MLP neurons of a small language model. Each row is named by its layer, matrix (up: input weights; down: output weights) and neuron, and shows model dimensions 48-175. Each number is 500 + 40 x the weight over its row's rms, rounded and kept within 0 to 999. Numbers have three digits each.
Before each neuron's rows, "fires after" lists the tokens most often just before its 100 highest values on Wikipedia text that the model never trained on; "fires before" lists the tokens most often just after its 100 highest values on Wikipedia text that the model never trained on.

fires after: " ", " est", "4", "el", ",", "\n\n"
fires before: " |", ".", "l", "ing", "lish", " W"
L14.up186:519526504512408480459454509452504462518425549441513479481470519462486393463427568471418540458454539495456523477461468446531548526555489488524598525551456454436516425469493585497541538500470524490525517454420466496536454552435468474503531524553468529456480465464587511525498478546414453480531476535575516505518493474515511510487526474457526522577525556524521461547514560511444512555451
L14.down186:383526535483550557471549494523540533510447447491426469553502522519410490495530441494561519565476524447519542561579481576529474440453497477455453494523537513481510461438450429576523498504544516539502510475553502484446561557601464518493485492508464474574535547488459560479536506514530471513464446606414428524480536515514563522512477450464489518462490487467512507519573516463516444447503

fires after: " ", " +", "4"
fires before: " |", ";", ".", " |\n", "als", "'"
L4.up820:463552448567542585520508482498540564498467497483543477520501486514435501546493553515565519557492491492521513508426582544506559511550514509472444496505566513533536572492480464490535501457501505514493505506537548491521540573536412470528512566530506555512463499467479471469486475470520527435532462508444493496477454546495437482553504477471560511566500506548501425568440571541544459497420
L4.down820:528508431453471535472502492512460450460523411492466500441534521482530532458487544433568487511460506596464430414513514508542492494493472504528438572470531564572508542485502523488440528514448511497567455485425389476453422573519460556476459516538516462526485465419528458417516531535523518496539493517522510499479546476442529473518499490447538553445536538478486458497454472489470449540527

fires after: " A", "at", " Sc", " sc", "ent", "0"
fires before: "ric", "ence", "el", "pt", "ord", "ed"
L9.up491:536494452519498499595473535507502519519444506534607539500527471543500485544555543446553434492514494493436600556529576503472427472507465503524464464416587546534555525542510497513511568476508514461499504440519542477455467492475485533549528594491507543505488507608526522509513521520468509489477568517449456500494522538531507532518526480555502486511483455443451469508480438561570477473479
L9.down491:459482499515513523482516534560495414496506493482527601615487538510517479521502503490558490534541502484534428522491547487437495505520580550476510559441479547543501493486480555470490482466467473528554492470534521442572454557536537506466450516582511430489481523563445475507484536555479507430557516468478546494463507486497481540477506493532504529490543430493528477472464530530543534437432

fires after: " d", " v", " p", "p", " V", " O"
fires before: "it", "gh", "ley", "um", "v", "ment"
L7.up229:532501508515463480521498486526503480497522515545469518525506458512481488512509494534559494473419411517495515512479452508530472484483495463534534525471541548428459458448502445526504471508499508473485514475507565556496469474499481540446501509564450528516438565479534482409496447469498584459517466490502451481505456521471490554433409474538461470494515528491497570447503500464505526569552
L7.down229:537462501403418497455498556526460495531536429456503487454479521523528592510557467441452511504506470508518454480453531523484538550434589521459466446607446592498559473504484454511546520471499542474428477441500520492455508476521507566472506494554446470462491526499440502424503467493486506553467512494505573457559563568553545465473445563504532521512484502562505470450521555423505477484547

fires after: " ", " (", "–", ","
fires before: "4", "7", "6", "0", "3", "5"
L15.up850:594513558498464506450465396479477498540462439509504658503549494516485474504487444535388471463462490488472473502467496537488514502472559496430464554466487496469476515528499568446526495452533499526553519472455513486537554508497509413436485491484536505480549509527581576500463462510453479454492472479504498495508597594525551463509503482446468554479490523494539531429566495540554418522511
L15.down850:449518392527490441511530520531429514513455560557475403589521534435527548520519492505514493529517545517491514550540448443521502590500491462521477516531563432455555486455562487503491460520432419476493453492523473530464408476439502488541485456511503498537525501453549486419429522479528537463540480578491537474493422521476489511553543471560430561495480472466491494516539572486508483548469

fires after: " ", ",", "7"
fires before: "4", "3", "5", "2", ".", "0"
L16.up570:520512513490534485471535460533558476630476534552517533497449500535520573490491512504490482537473443439455524438456495494517573514473552468502544516541563523528525460535517473506458517493481564394502536457512443568522529497531470533516433569481522533508469508476421443496444502417382487462533367488509518571481530453555500562522520505497520440565586472509497524478477476503559528487544
L16.down570:499490535545489454584480551489460512507487479545509440506511502566505564536438519548475556508523553471573526509518509478527439472599528472437499570494453583499508471481561458519524547531543428490453523514501505474544416537556474537493464514564511477492438500460513510540477534447450434485471512564413471522533437505504518482574496534421550576478485497469518480510451500487432521557432

fires after: "c", " comm", " Rep", "anc", " C"
fires before: "ft", "ican", "ity", "ase", "a"
L7.up856:505486569453453522501531504517417473497445560525521567484537514467521470476472539482536439571508463487550484477442471584509458457513376467508526513435537506499534563498451505534475569556518500486460505524518474454515467500508527540473492420525484475457556432571571565468510553492489543479479512531515474469534554459482523418535536520472487485542500493490457449503446473509485483532478
L7.down856:553520479415480482443516537475506460529532472558493505540494510509521478519500541425504439538583498524432490564520589500466529480480449548451509560471437453564537474469483457514500530525453448527426489473546466521528476482499516493491478532462474490465449514525472447495468472473556490436540422454561467482435489507474503537511565410513493549572516489468466548503399473581530498451397

fires after: "and", " prov", "t", "ap", " dec", " int"
fires before: "ate", "ed", "ates", "s", "a", "es"
L9.up672:499554501557517459496486470541509483445535513520501534491545530565482536488553482501453486579518519438495471568576503496456501486588504498466567442516470471558452517443522570499544524486486569561399559462488422480444495481543502475489456493506524524535516462575533529501474523590559525502491538603477440496529517469501574450533550558509464512551501573571555501554454437499547553495534
L9.down672:543503535468490504450443434396553475510546538496519486539554553549461445500509505528561462409443570537462504486498500490493468453448542517493506463508533553459483616558486470503524503514572464472547519543526513480466525472523449479477466481513459588457542489449463449574495534456475544505465502464455506514485429531504448529436417457485484501510540452387485526493523508469473552542550

fires after: " ", "port", "\""
fires before: "|"
L15.up690:540468381523549490487441472451520529468549489458458476462498508545543500530544564476493444494415442524518475500425509483495526504514491519460583457534518522439455493491507544514522478503541550429461524481541503524549518555545457434559475536502552466449547540529507489413534525513529503470456473421563521541488485478490563505497428517537506551555497557470541453467528552480445528517510
L15.down690:502395446475553529563445478437455452504531594504403432556473541497532482463550425443525473520540543441452434498502463475446504578508563509492508517502456522463545494517436439494541516556492497492478456542510520549492448483474509513501504445526560560485462490515529516474487421551555490594446505449516493476514481557530482529519497556454507481518529524482579523560470564542517529439495

fires after: "1", "2", "3", " /", "7", "4"
fires before: "8", "6", "0", "7", "5", "4"
L4.up399:490497517465485477466488521521506509508506434513447544496532545455472386596459544500489496529554481491472411507526512500532446579519506556517559468474570563533505580517519442472552506483491520612493471447477479459497521577431566503494415566472509530536467489491416465485515584460540501561560514463467511507472501432496497511537534524511513547479512495480515466474512514424553560502435
L4.down399:497492488477540477527461567527399472492424530518440531540564452464504453457506515497479452531523526496429472516503519470443451515495544466496488548512583608519486558499473497523539471502512495544498512515407500435470523539459597578525475517562545538541491460510488440483509482518512530591513503502501493498535522507526549552496527495460539565465536494555542480511508545567590514521474

fires after: " F", " D", " d", " f"
fires before: "iv", "ro", "e", "in", "ion"
L5.up707:476503454418525585499473531523437445513423433533505426539524498484457463508543484492464545481492522471468561555484507519485501534580491581498457461495550569479409483476488477468535488543493567535469458450503497531534576491442502480450454561524520435528579459509473471424492482488614469473491488549497522522532453591480515514423460472495456457546463541508524531570457484517470508481436
L5.down707:486543492496576468508491478430510506504470579433511490427503497510531465561451497519491496495506501504550493501517494482477513536464474474447548556506578518492398550463557540564465478474459449470543519543547518463533483523525509509524524510490537586445459467525555519486458477552498473495574479444557461507501548547510502544534501424526523500495621527465517473536507502426539495482416

fires after: " A", "|", "\"", " ", " B", " T"
fires before: "ric", "2", "4", "on", "22", ":"
L16.up716:557490510477522514472544448519561473466453550435498594508525497553514569512547572478506478485511458509524561541485554423466456441526577535515488476535525505536501552480581464530566495521556496502569475460540542543577505473470489478501451510524584450498590502544562505543478486466496557456445527486488525463448512509559454493571584502562533468608490441419526461546511514463487487494440
L16.down716:514407506491561438452477505494478482532498485519431465471431478523499397454494540535596527420437501528531448566554481464535578529443544546496478470588430466530574395487520534541498532560437524469513529504517555485500490503479504488493500467472515501435511518464482451453464556518546485504613523539467501532480542517482465485519511494478539465493516486450477503507500511447488565482535

fires after: "8", "5", "4", "7", ".", "6"
fires before: " |", ";", "%", "″", "'", " ("
L4.up691:459474509564475523458529490492519487465465420516502473590538466561558414498490498517476501526531483448483472455535537548498511513447511556536447587502530540523579501453489418454557459449512521447508542492507552500500531489491441489474530483506517576483510496422542441445450491422499551442573528413494513402474472491512495543484442439537487514585560478418480497473498507543462460486497
L4.down691:489449558474521510423502530547600484478524482511507452493515501489562488498546528504512465567509489494486541469495561491536442477517541552467503532413498520506557483438500468485544509500528465514497547545447489474508494589509441471566460554468500440544578495459525448516489511516427493426497528497421522504457498588503502535543516428517512512484513539469528540478507529544387475589476

fires after: " l", " c", " bec", " cl", "C"
fires before: "un", "use", "us", "im", "es", "ab"
L9.up489:503493482530510475509581560455435568478501508478500540493502488474527525543528540437452449482565481564462526530443456561504562513471519490536478535543563493472462529488487529459505489484543416490491409543448559495489509502545556425536432506458511528529485450537506518493512534536519548505553551541510468461446490463527584488461465515506447517438562441420477526467542491464523582508476
L9.down489:498489497564501458464605524453520556439504542467506534490535492515563561396518523481473474483484481502456529580488520537531524531477533474490473571464510529532495493546537537466483449512524412494498404534424492437502517473510520478501496420484503471488528488556497552572526468499565490483455493526503484412494448446498495525465438483486502517506502423447475510509492406478483542521441

fires after: " O", " d", " o", " s", " p", "O"
fires before: " to", "mp", "ol", " on", "al"
L5.up513:475479473410488467448547560506435533479556467505493477472508563551508511495412504432533515455506499510542523461597487517433546473508490543502524506493575494497459501484506564535528386436507577446531491470491471397529390543528542439472502437538447491553412591464463476437508489505428504482464480408460550480478542520542562423512425546496486448516489486497484526538452497521482472465453
L5.down513:524466561476504587512526535489491511520513498425508472460472550499493508506510474502446471505465547583529483444518518439516512553507533486506536478509492528558445451505399450444481491556476528549489455474483516475505490456510515570517556495541541475611542559525474517496541450527516494487429479471493524610543451438521512514515559487520507547522507521535496627550516468434567554516459

fires after: "\n", " |\n", " D", "===\n\n", ".\n"
fires before: " ", " Party", "art", " Year"
L5.up600:494465446533545495510481474517493471567454477544486510541419488498542474551531501522583452436513500432457559549501515505523516476584504465452523406451509448490544521538518565503464506530483540458492552511503484520485505509425572535538547493487484508521468577577479570463503497540541502541538468498551603514539480560426494544490574481507548476510472492534565503522515518480468555506466
L5.down600:484546517450498409509572477478493558470473502475587422512559491453579509532525549506572528484538549541478500517572490510507553501496444555546496544554472494484571442542540503443408525551508517499409465486492501441508487497449520499410477552507511543597536564512493465540475473445522409555552559440466487520521495467530514509548552463429439528479530480485531479512437527472468489503476

fires after: "6", "5", "7", "8", "9", "4"
fires before: "%", " |", " s"
L4.up645:506465481499522504474488458530492451520491456518414456443443504518526423455462547518455549496470555472489469474499527573514519560514435455570455535487481497542530464479449444522470477477464553547456496441484544525437490462520447454509490533572425511499514480506575501516541489462537471463519493443444573497488539530469501460502459440535463460500501527416478515444531490497421478471458
L4.down645:522415494498483545560425429484544517524532463439520519523441555451547544469492485500559558490450584499536451496478489525473507545468491502517516508526471512534521477393514504516508495485514492502462503493523525484505531512514519484409505504492492535584525480540476484478509521549464518415514537495445522540546589523518463457486578501540484508537492502542376507516427446478456510484508

fires after: " M", " m", " comm", " Comm", " St", " A"
fires before: "ity", "icip", "ed", "as", "al"
L7.up517:543485430475562498546475558463532520548462515488503527508524503425586520492486551479511574495530425482539492583478543515463535572454519537511514441487530484400485509451509528530577533577539501524565453476507431487503558560522452530499502471535438520510442479492489474529545475482486545482473418515428502493467489521542503414515526500545458533446403524535460496486531522526535462508459
L7.down517:529508536501500562561496555599478530496525513486462578437517458521569428496548514502440507557527509531485496458558545458452531489554474507458528474541512494455499514471527461482474580507532472554565546439548550512452458471518410474518486580536531514544459498481504574436522460486509442452479534473479558527508550476594477508536538528555418472471543461504428494524460556451501510511490

fires after: " ", " per", "at", "\n"
fires before: "8", "9", "5", "0", "ed", "6"
L2.up453:600535443550487497493491553443558542539535505411541500575530556436532484477491407569472482550507549552461528488499424440520550504543573473486501494462475487447475529571592542502574485459393495461492539460482494552547554472489530546524482449534550525444577499469502562511499544573494431478538473536458546495481579503506561475504517507547456473521444543545518490402565490584503503524508
L2.down453:527518487477525437517449558448465445498550482458539503538468541435485529496569495506443492513516474494517494420489511465497540506447455444488560493486474481441519515502548478510559548445500500497492549459465487481468560545472453436520466511516473454499531470627496520448482534458478499534533540493578563471424444511533504502492509532412523477570529496553514498508485531477436486534556

fires after: " "
fires before: "5", "2", "7", "0", "1"
L5.up101:460537490484475499549492458514466474536489428506478515476525484468417457512535468476497538541429483466474437488488515520501487528464521499429492461506478527457509528478469502438464520503469509456449508467478457524479504554480498505449439430513567546423429514555513566482487554489460519499455449541469487443476475545470530495515481427495451458480456496499512546523543519523520531477560
L5.down101:535513479483543491461555511474452493580510478462499426542470612482474521440506436447525533509493512481573512516424531442534558450475467459441562410496460489470481484513558487436493511523478489484501446508504480424486494546470462508500447509541521511568534478628440514488523548488514502536514534505522482555491462454491548535513547570534504488462497454523522434469519477564544449513560

fires after: " ", " +", " c", " bec", "5", "4"
fires before: ".", "use", "us", " |"
L16.up309:446522461522517487508464509439502466465534468462491485479478464536485445428475481484500500578431486479532518494423488491477535453530477563451558473428532502561499426470475472502491432496486555472510491505478544523544515504457459517523513516473458488422504515502534503451473482471477606490529558463485510525430461521555444516432429521551553564422480511471504483506497518531463480530444
L16.down309:556451496520535552457530518511509463528479456488504542603549561504531475562539472500506497443529558570527520514509469435443508479537503494500403502542487493469566485527449472391466502489535443489501486503494475548490517516602540511447539461480499551524486523495538527491532456454504456431488483616545532479525497585449527501485474467564539429549471490475559521492518564450482513455526

fires after: " ", "–", "\n", " |", " (", "===\n\n"
fires before: "1", "2", "0", "3", "4", "5"
L4.up19:528500533538525461437462531464442563502498452462520489499529565461423448543427478516406466512476532481549495423476537519498513496542525536468518439469528515476412606499464406508532468503485546439576467534535481542444509474424539487426483501481517493467545525536552554511487577486551509454535488424461534515529540491474420530510528564481511449494474517492510493500540485521532530488427
L4.down19:531527502549507512415514459522466559491510394534604505461491534463492492497581470527461490554481605483439466449477528525536545474570548495460463458510527471534555518469475451512517461531525514503520507492463489470462495490461540490442527475540474444414554485493535557457492491514502559522491474475562496551545407537522450472452496446528504530421481526502570543490527505451569435522448

fires after: " Ch", ".", " United", "6", "I", "ol"
fires before: " |", "%", "."
L4.up387:541453531520507516489447474513559505535511507483536420548484508599518438547483471478461477453559545443507481536611522504488544482482459544500496522493593532503555464485529498520559481441470557518558482505476520488525458445524503424494510531518569501500444494513439508547464493477512535481508506457560481592439546503476482464434473531481518503489570407512471453528528494516469471531516
L4.down387:483517504537513497513579475505527522562511489513537548528493511517504463472513512482481567547518536489494479482526514585569462525527449511594465495436478538527492449510519530467532556579530511570477431479507510488478564523478498582484505518463448465594474453500544500465465522586570503545484516503429464474499492483503452453438472474541519469503489545435516500472560532510468541519503

fires after: ".", "0", "6", "4", "9", "8"
fires before: "%", " (", "6", "le", "5", "4"
L2.up118:474509477480515564470505467496481431497483548524447519491543571550560560536469465429520520487517525415450582424544476492465439446516504431484491458491546520495533515462508545494522508538564518558468548496515453377506537467482443524437460499469487491490492476595519468487485502474444451477536578536504547527514546493416512510532475516490520493500493436465539566517559565394504575544477
L2.down118:484483516509514512542511569479475419465517526436462467482487497541566531459483421474589495509470513505472514493507446463420540529470553428550432552485541523535478540440476516456465494453542438446508547442595510523506480470493512454559565530529446478562503418518531493519505464544501501544527560485517520521538589508462566499511500507539510461486463419481457474446535515485512491585470

fires after: " ", ".", " |", "7", "5"
fires before: ".", " m", " |", "otes", "%"
L16.up634:529510411534486512460512495536570538487483428495457483511520451535519497490479493459496490422414458565477491575520502570571580520485527491482520448442486544432504493464483523475525497564601516499491537479492545504519471555534486513520500490466431479458509496524536506445507548473533539499543466392508443573462536523476580500478496607561507475539467505522471527485499502455469540484473
L16.down634:485476524519512529511433495419521478454507488538519497599430503506474438487501501434495522457455555459515478485460534463531561429510490452527482502571510465451552518448489549443575444493472498506462462373513454483539497483452522470475534460484523438415533529434524533479544480494534463468517478368473521453438442404472449550529483483505530486484508505434493536505538558468515510542530

fires after: " ", ",", "8", "7", "6"
fires before: "9", "5", "7", "3", "2", "6"
L15.up649:510519464561444557537488482457502508508467474484453493531519544473519533487431540467528583533506397537486542457468543508540445576465515531520493526463572549439502472501447547561488465476558502453629581515466466487511554548460482494490521579432508525477554563501548458501522470473541524463499448508472564512501533459490478499492468528535412528518446447475510528430544545498469434497443
L15.down649:463519480576464483536473474473503522526494487478476497523490486503498490467497498529504579570522521519542499508490535541518481550438507526486503520465521503520538510434499471507476484481563513521441532556470494463467498559463575486506470531445508463455508492468527434442527541421496545466495526472575558530517551438486456513490532500497330436490463503513461481478562519491523490428533

fires after: " ", "18", "–", "-", " was", "|---|---|---|---"
fires before: "0", "ilt", "6", "2", "9", "|\n"
L4.up652:485434499479456451546442443487555504544463470498478555462535534477580453467515495527443525545489514517407536440480485525454536578459466528531544484495514442488514541571486537505474492527487574467537527472519459433508536521541537550468439425495459466488452475571475555559418524524507522473473563436522495482536535481511482616451455480503530435531581520539463542469502512513535504531531
L4.down652:514482480503466448594510500546542467539408522546493554461431502441510540487506476499555509524475590451510518459459507506488512476542498473528472496448490522531492513492502518468485482475528510430532469462498581467504531484491522567492498447506487542464453439514598561522490435518533497482497363544469565489563489546551434443461530494497530447536511496558504454528485439534614458487501

fires after: " |\n", "-", "|---|---|---|---", "en", " le", "ens"
fires before: ":", "|\n", "|---|---", "|---", "|---|---|---|---", "ur"
L4.up656:556525587513472461499509543413549549496529520544493446521448491519462463414428510514471550542432548622489522538509452485458461501560520510534536435453558485548482481492608557464519442505465435488572503530516494511480543526529505528537454535490427496509490537575422504471553500530516508564383468535542496481500523503472541506478511505536586493441550467526475500600494514471508545526500
L4.down656:564431559518494516465437458532541513572478515469506567498528542538496483517490555514449501451537479454495448524488515494508578444467465535505479525515506467618516452515475538481442488410535617533471416554504453523446462484501462557500508416500550508462434494427516512490475518492447504501552562504489517454560497456497547462578495485512436519561446480569579543483483517505487442560571

fires after: "%", " m", " M", " W", " ", " |"
fires before: " ", "son", "it", "r"
L2.up176:520485475482548477537405464505486489507532459439517570499500522507547506565525433448471546459522504495481494419505544580546470528461472487449569512505458513505460513486511455450499437481475486491464542545490543423444546410454496427584518496490497447546485519426529495499545493520458546464498448507472560583507467535471486526490478518456542506527495491520448559532499547434514477502459
L2.down176:576471498499543459526447477484490531503519527459504425540476511564498480489503458452585506520515558439505519516554575500524543484459405492548477508534526448514445454516578504464450482532447505465477552525415411474444504446475510411567521439460494479519478500406423510501488480557454569512493471487492459403541414524486463497518574533540516533514477475563460564511522452530537443512560

fires after: "8", "6", "4", "1", "196", "7"
fires before: ",", "–", ")", ".", " and", ".\n\n"
L2.up28:546489512474555482451514449468473525578564498493529521493458540526473548450505489581477499505459477598487521509502511481478497551547487457486477468546418465466537518483519424448591577474491505551526515554502499464480482515501455528435509461485426541452525537534536562506547504542490432469512530513479467468485514470451526526509490458510526483469502450445489559491448508472527473497555
L2.down28:532526516468583432522518480518491523525548584448519540492480534554499539453507476619513531504486441604506581523550480470484497480461451486468466459512493436571521522510545495483502501522514472543548533544527512433480489509496512520486455507490492541536540479515586517540536510505447453528564458536485507471530495492416510542454494517463537477460506457442512593518511461490576460524546

fires after: " ", "–", " (", "18"
fires before: "6", "5", "0", "1", "7"
L16.up674:525481496532521462590512432469478496561505478572536495562434569450556484442467505516446433450526530571529501529521499475497468568479494556500497501490552529507528510498504535495454542455470469400545523456548523526489547504558516466488499457574539490509415475562474516484474506448502486435542477523488547521511485520520502472496499508533491492551461443478447493536559530592529492463486
L16.down674:451508489506486504547497450570423559544509509573529455482500550506548571399504562493500486494493401563495470554436521513453516521517505441430466593511436452516503525483500523533527560482459485532496504432493544464471559512539478512492537502514470575460493476518486490502502541478423437459548484534490551467518428462457520568552515505529449566535500534445463581513578514587484439527487

fires after: "1", "2", "3", "4"
fires before: "8", "6", "7", "5", "4", "0"
L4.up72:538512518482516462426522527496501553551530425554455503495460472466478464535462470522469517552518465530500494405477506405516472455477491565557519456423562520492439530529462537511466539576511557516477559506482559483543510451474544454561501572539538533495450541516443460491494495453576505453435437573535476487459491507563446503474506507446536456489511532533449493538533425494507521490477
L4.down72:489533497493553487512437539480532499490426504455423503457520516509473473547491445490538513600487452480466456577546605465544511483419457557467404568481540539477494518509468528545489491395510542540481506508462527488507540540443525541535463465525437500444406465488451448498523510546427529521508477491515471497495513461513485545497538501486466464489571514459544506454572460536535445531451

fires after: " |", " +", " ", "+", "0", "."
fires before: " |", ".", "1", ":", "0"
L16.up508:500470569507538537469474542496511551502580503470462438470452483489543475484431488518457455569497481510519496460496492476477543476517564564494448520511508471535554547539548530450506464421557539550448480429495534491479506512430474439509486499540545487462490497429494511542482488459465505512508472544592481483502511463474546556540497427491535445517554511409517440512616547491559453502470
L16.down508:479512522454570525588498480538429458475420465496530479478576477465502506475461476522538504519516519404525527522446458581509460490505516451514520466477501521546531463485527486537486473506553541523485483447547483451552532538495459498402431496594393532542487532506507526463488498471451553513514545504492545473526509477518511389449566534579542527471446496526550465475518539512416546479496

fires after: "201", "200", "198", "199", "197"
fires before: " |", "–", " album", ":", "===\n\n"
L15.up309:486532476482533436518458505567505548532556544536469481576458498533535518385463497511516491515489482556482505500574551500500453510538423500557431457505494454469480510535461508554521499483429503506584416519519567528531492527469545512498489534461495594546493435430560514536513506500506485506493509515449513561589453592456447513560536526480554545503484541427578521455507488518555615492473
L15.down309:538444467437454539528520474474551488512522476524478463455512554425536555518490470487498531504495470524511547449520549427536551619509464466480521456494532476463557484501483500465524502481470478563559518530476577467464524478440496525533498530454531462514470503524455467498504505410489504480467470474524477447430535504574545481485559440580544476497449410516502458461554516552491533397480

fires after: "qu", "ep", "est", "g", "u", "ud"
fires before: "ment", "al", "ers", "y", "ter", "g"
L7.up333:431503490623552521572517510520505482509456525579450516533555459473494487466554522575473443458483445503449501477444550478441451548463502447483440533540501560486549541477554473591602487534480503560503488515489475479466526477481479507413479601485493561503482500497501573501480494481492524500494499489514455526563518469441561545531447562548494522530481518511534436516532540517516557608547
L7.down333:499508512505494479507450499503540519507470489430482451515483570393406483461434476478531546510412455459510481571491497469568528457451414413443514497434532485504476546469523485416529490517497474424517486471504512555522499545569417515484528542543531500485510439530510531388508476544507499476491493455526499525530476512528536459542467509499513507486527515477470535588531512584498536503524

fires after: " ", " (", "–"
fires before: "2", "0", "8", "7", "3"
L4.up436:501456486462492485511437577473500552473472472438430488546539481536466524458484507528446519490500532559419498409409489558504539484520487529494543524488531495521451496504514483468462552529490471468532568477493465511383531477557503492516423476503527520511545453515514496495483586460485552552521512504466512551472483456516585467543481537484535439499506435584497536489536482497507542457542
L4.down436:541475556562511460505536602493463490546477543500458508515522527422522528458536455525588522471448527470534513552540534454501592497423501515382516547491488522474525488523539559553515486502605446463430445467527526423526498489527554442498444503470522464500508480503519519552508494448567471514468447489526486509455339456509446533533513486482524442466432590522481522497506499544473490533494

fires after: " ", " ("
fires before: "7", "8", "2", "5", "1", "0"
L4.up382:530533501572560456494460629485449498575523502471453522597437462426502495450589539549455461464435472517474566475490477426450545479494426505502506480536509536497483465531578495482471569488573494482528450490466499533500499519526542488493467433535518496481439477532523501477510583446531485479541535563493488505448512512507506553504499511521525482557511506540536496528571578534533505485557
L4.down382:486515500469511481502543532553518486483523498477461481514549569476469558447539521478509496511517483500524566507550510449546501440466521538407596451552479468474436474486500493503480547501555576433539465504489464491518502451543536449481502475515537466494560503525512446490516510435513506555515537463499547476457437375525523507500516443492500470469473506458489527538385483468548481541501

fires after: " |\n", "W", "|\n", ".\n", "E"
fires before: " ", " T", " B"
L14.up811:508446500484570468558514466493503496427511486435537445552565551548541489509572453499490460477532384544442548450493490507512483498525531510554535495532541415451561537497499574521523492556472495506484482468458465517500488479439466486481473534462557484521513548499518479513478519444460496533518490568492512501575402514488503485453540525511492487472496449459524479461469523521472512471397
L14.down811:479510536524409508527572479582431444453511528538543498524513504471496515483578515499558486483506554523493525522575524489497509539534511575528544517446528545532470377494575543493464473464451505431444453467547528487515514451468493515474456541534579530471543513457511545511479468421520507467471441484499550484483505569451560504459466495517518522505586476530507437519497391478491526514522

fires after: " |", ";", " ", " dis", " D"
fires before: "0", "1", "2"
L16.up464:502541557475569472538584471509480475479544469532471488575423509439489492512493519523452491479487473479554401525440515565544444507549534433523509528462462506505561551526511524507456498491551442499432511526479446500568516554502416504490439438439534440475471562461514489434493485509442542600520587465470502525548492603603491513423558518577494526506481580474494454471570472499488522572493
L16.down464:466493503520451497501465541433477506460457464494534575439504492543468535543506519517482460489458486535513536548555526446440463483545467449433551486482522488459440471591566412460492470492450511478543475520528558472445420547450519517509525512442488521561447542464544548537446489461523493485487558517470533499510473520537539472484455498480483480464476492492490498538472529555486535493520

fires after: " l", " bec", " cons", " with", " def"
fires before: "use", "un", "u", "ered", "tern", "ated"
L5.up43:499471488467414439509552557557493537491485449382522517424475517511483434451513405469469497482420502478491492492423472503515504440525529420498489500498553491498517510429530430463580454487549523491506447459436444452512523493527449438511480444587489532474441584500517580535547485541545518560484569489532559438487481534448480503442495458472461509494554512514546461502563488516500510424465
L5.down43:519501576465520516467520574486504534455496462477470474542510512512536527451448535495502538467494579523493456450458443434548491457501548416500548548521549553499432539456540479479454464479554457548502489509472531457525534530420496498491499493525415521466486515547526459453506429497485545524536529563541473531525501542475479570472445464498532515518562489529482515572502519502517474555510